config = dict(
    norm_eps=1e-06,
    init_std_down=0.0,
    optimizer='muon_variant',
    lr_mult_o=1.5,
    beta1=0.93,
)
MLP neurons of a small language model. Each row is named by its layer, matrix (up: input weights; down: output weights) and neuron, and shows model dimensions 16-111. Each number is 500 + 25 x the weight over its row's rms, rounded and kept within 0 to 999. Numbers have three digits each.
A block is one neuron, or neurons of one layer that tend to fire together. After each block is what it responds to, as a language model described it from the Wikipedia text at the highest values.

L6.up11:448502440517513512460504525466486495505502487517517500516487482546456505489515501527544485514489562528492467480484485506539503474485538493542525461487490459539516542489512543499524502488468502517459470479536519508487532485498508506506478554479513477490481522510475496502528492532472489487
L6.down11:488530462542476496527515482490518460454485473492462494482507496506488490490514488501492591515494489507519481541527524516474514532521495542497459520509476543528468484512491483543528525529485493491447512491479460476495509490416500472520498507498492542502518475493457473554498516473525430484
Responds to: Post-subject auxiliary/adverb slot. Auxiliary verbs or adverbs right after a sentence's subject, just before the main predicate, such as was, is currently, was then.

L3.up909:530528490494490468521506495507486473501494528509489482523499475544511471506519521517486515555448515527507480459492504487456477525491493525510486460466488494545486547519475513509528489479500518534465511512505495533546468498462454504500501532485484516523497515523519498462461547564495520501
L3.down909:505546512496518490495485476514517468485528539525458478478525472480496502510526479430500522485443519482471484493498466511527515499514489528499491482462517512506526510503494470506524484470479516486503473512489514514478480506486443508513515504514507511514462479522469514487478532482511494529
L3.up970:529478489487500476501478521489471449454525499535501512486543476537517496459482548501511491511473442522474479512495491488457518559460510486504532533476486503456546462542504516495498500494489473503473500509516491490488485465507477526484514492475473479516499487510480479529498514474562543533
L3.down970:532512505526509445503510468481519495516440528546448570551505532530467494489536508495484510515453501491490532478503485487512553457537443500488492574511489482497512514505500485453522512566512505557464509491525466488470506496528454503532528458550480551492487518526512498497509534487518493501
L3.up1426:481488513453483485496468473506515524477467474502562500521465499476516486471528501477496494488498446510492492497447488487547518503514506551444478497486522500515523491473509544546480504544518522505472463503469503514463530528485504467524498526511460453518527553496503515506489445524511455458
L3.down1426:496481550511467532495505487505494504564518484507511451468465528520553499514484472495552487524529451523525510478478524486491503481503492489508523496523514559445467496473495553473519537530482496489485443503495508518518519496495510504535498493508507505487498506531505509486487466519530474449
L3.up1510:480497487479481505437538495499501498487515500491493450534479427501425475457502496487515515480503498472472518500495513512447521556531499491511485481446507504488506491507515480517510494471523512507490476538531506533500532466506462464491518563500480489509538537486495452495467514508509457546
L3.down1510:553505502480417485480523489501478533473520491513509505583520473491457475467494517482489493512465501514511511495523513496502516549525522562488520510513495484506504513540504470495497480506504501512498499469505544518496494501490513488507536560489501465523520471482481472504464547523511442479
Responds to: Main-clause copula is/was. The finite verb "is" or "was" right after a sentence's subject (pronoun, name, noun phrase, "which", "and"), as in "It was", "Gil-galad was", "and is buried".

L3.up63:491492491491507491525480523512544480510505508481463463491493508484566506505472511488515513480495498449535515564551469533500501489488510459488523503512494510505489501484478468460461516504495504477484503505534529499483483460484466512509478549507446536501495484523501481488516509544500511504
L3.down63:499476519465487463493467495492491499529484481460500462496481554487514533509465494506500471465487497510505551484487493458482487508482482476521510461463497547518478522488528462484497535507508502480447487487494512531488481501488483535511498515480477469514479492491503494531497517537495467490
L3.up507:452514471560511452480482535450509523519512526505562504433511471491517487529507487510504503519512481508498496525500497488494521484532487470492517531508558528462468497487491478469472460546505501473469532480499483490521500494511563517504485473460486499502498541498467489504535504520491511496
L3.down507:496549457479508504478526484499530469469530484504466525461471494522481508544494502480545521543487453516488477503473507508455474497520481529513501476453507505519505489485496475499521527469521469530512491522455498496522469520551530521506525481490469482486523471469515507465458485467487478536
L3.up682:518541531524450493524542478484539492522496474478501464482500545481485513462500539472510527519530502486489480461457498476490500482488491492484505541489546496498486533485501490525484514507479529516510476480518458479466517485477533532504467503518520503502481550508504465530532442495519509442
L3.down682:549477497453538499494523489499530527488519489478466511530523546525467584536511506499468527496541468484517504471488469520499521521550450541457525489511523485475482505519483527505473538476478515490463467504508465496484504509494534518529535525512509534474485499516482516505525465507456522513
L3.up1101:517523476489521529532512477511506504506528491476494475452499495525474520491473530504499558530511493491531519475487461527490530492491441516487535530509558476531484500486465490523476509529517525471459489529503492493507524515526532473515484486493509496543492512476456494461526502497448507561
L3.down1101:488511482460528516494505473455485532510537515534508535509527462498504489535514449498506462520532510473517545509466479483494551514486497508542530486576534439472476489467487491513525526484481516493496458485532507461514522502484515508486508513495500464449489507508509463474513475527464524537
Responds to: Date-introducing "on". Prepositions, mostly "on", right before a date in event and biography sentences, as in held on March 2, died on 9 September, born July; also other "on"/"as"/"from".

L6.up109:515545479517509498513496501540496529530495475502487511483493506470492496525511480497514559500452505517503476507522501510521499460512533539547499509473473518467489490477520476453478513493525488508504543448473455551487531511464484507505500524465496506510480480498510511485510460477508449484
L6.down109:514520488492518479498513545531458510523487484500457490471508467506478588532535523534502504499538462490485487447488492500529481509521476539484480542520486510511490536552462506487496535473480544471495506497509496494463542508538420516457488513501515500515473477481508476479477506517506478501
Responds to: Prepositions after a completed clause. Prepositions, mostly in and on, that follow a finished clause and open a date, place or route, as in beat Wales 3–0 on, delivered in, from Nantes on.

L2.up289:462468486465493508498534501494520505479519484535519468511539437508534496482517487507522520506486460481474513471483484463437509543508541514475519479474501517516495472498517492460533513489477516533511475536512529536453515474501516512552511562517499505509537482507454469475473520531524499515
L2.down289:486498495475476471481476476467483498479503483539496487517529482509502496509552542511521524492502520523490485517514495461506511524514489501510513515526473485505479525527512478476499551499489515514459512482452507500476501500494445512499529482544484512503507452486477465496474517507559487462
L2.up482:503466486516524518526514545491502519486519489532500489520525496504546476508546535493510497485486465517498502472494507498469511505455466527492484541487542479488490460464509497486527482499545506498477538501503469495507498503518516498502536542504485504495472491474485505511496488510499517555
L2.down482:466503500487506480502501487478482500514470513506497515508498527529504483480542522479517538489514483494541508500518475515484532500501504458507485559507564468471480475466504507492535515540502535497478524493516506472543471518519506480513488528488502514501469476531490497511486493486494491492
L2.up1328:460522490505515498506456486501516509532552471528516553481506486499500518453512522508472470464486502477476472545501503519447491516462533501501478498485480539534517510501503549521504507503460452470478493476470489488502517526491533534513522534459512486470468484505463524505487483508502519515
L2.down1328:519476505465452541535526479503518533508541499487458503540493544574486485494527454490494510501502507553516532468474517516458497474522479473482513509521524557517503509487480482504478516500512491494473552467500570513493516475466530484502540495503484516520492505494513488524550534504458498458
L2.up1506:464472425487539491496510521512504488508504458480535490511495527512514505506522516496500472543485506493518504529528486520503475515513519526457527514488474504506494496495486530511491545461517488467532436510501503509512518522480472493524492482482438507532536513483482515512505475533527474449
L2.down1506:526502470506521527468482481490479502511495515454487500509469513503437550491478504431519523513513477510523474487509517553542549482455512533494479511484512549509463543477516512486521494533472501492498503529511513511478461558565498463494548474485489500467514482476481472532510501511515468459
Responds to: Forms of "to be". Finite forms of "be" (was, is, were, are) right after a sentence's subject, often a pronoun or noun, as in it was, he is, teams were.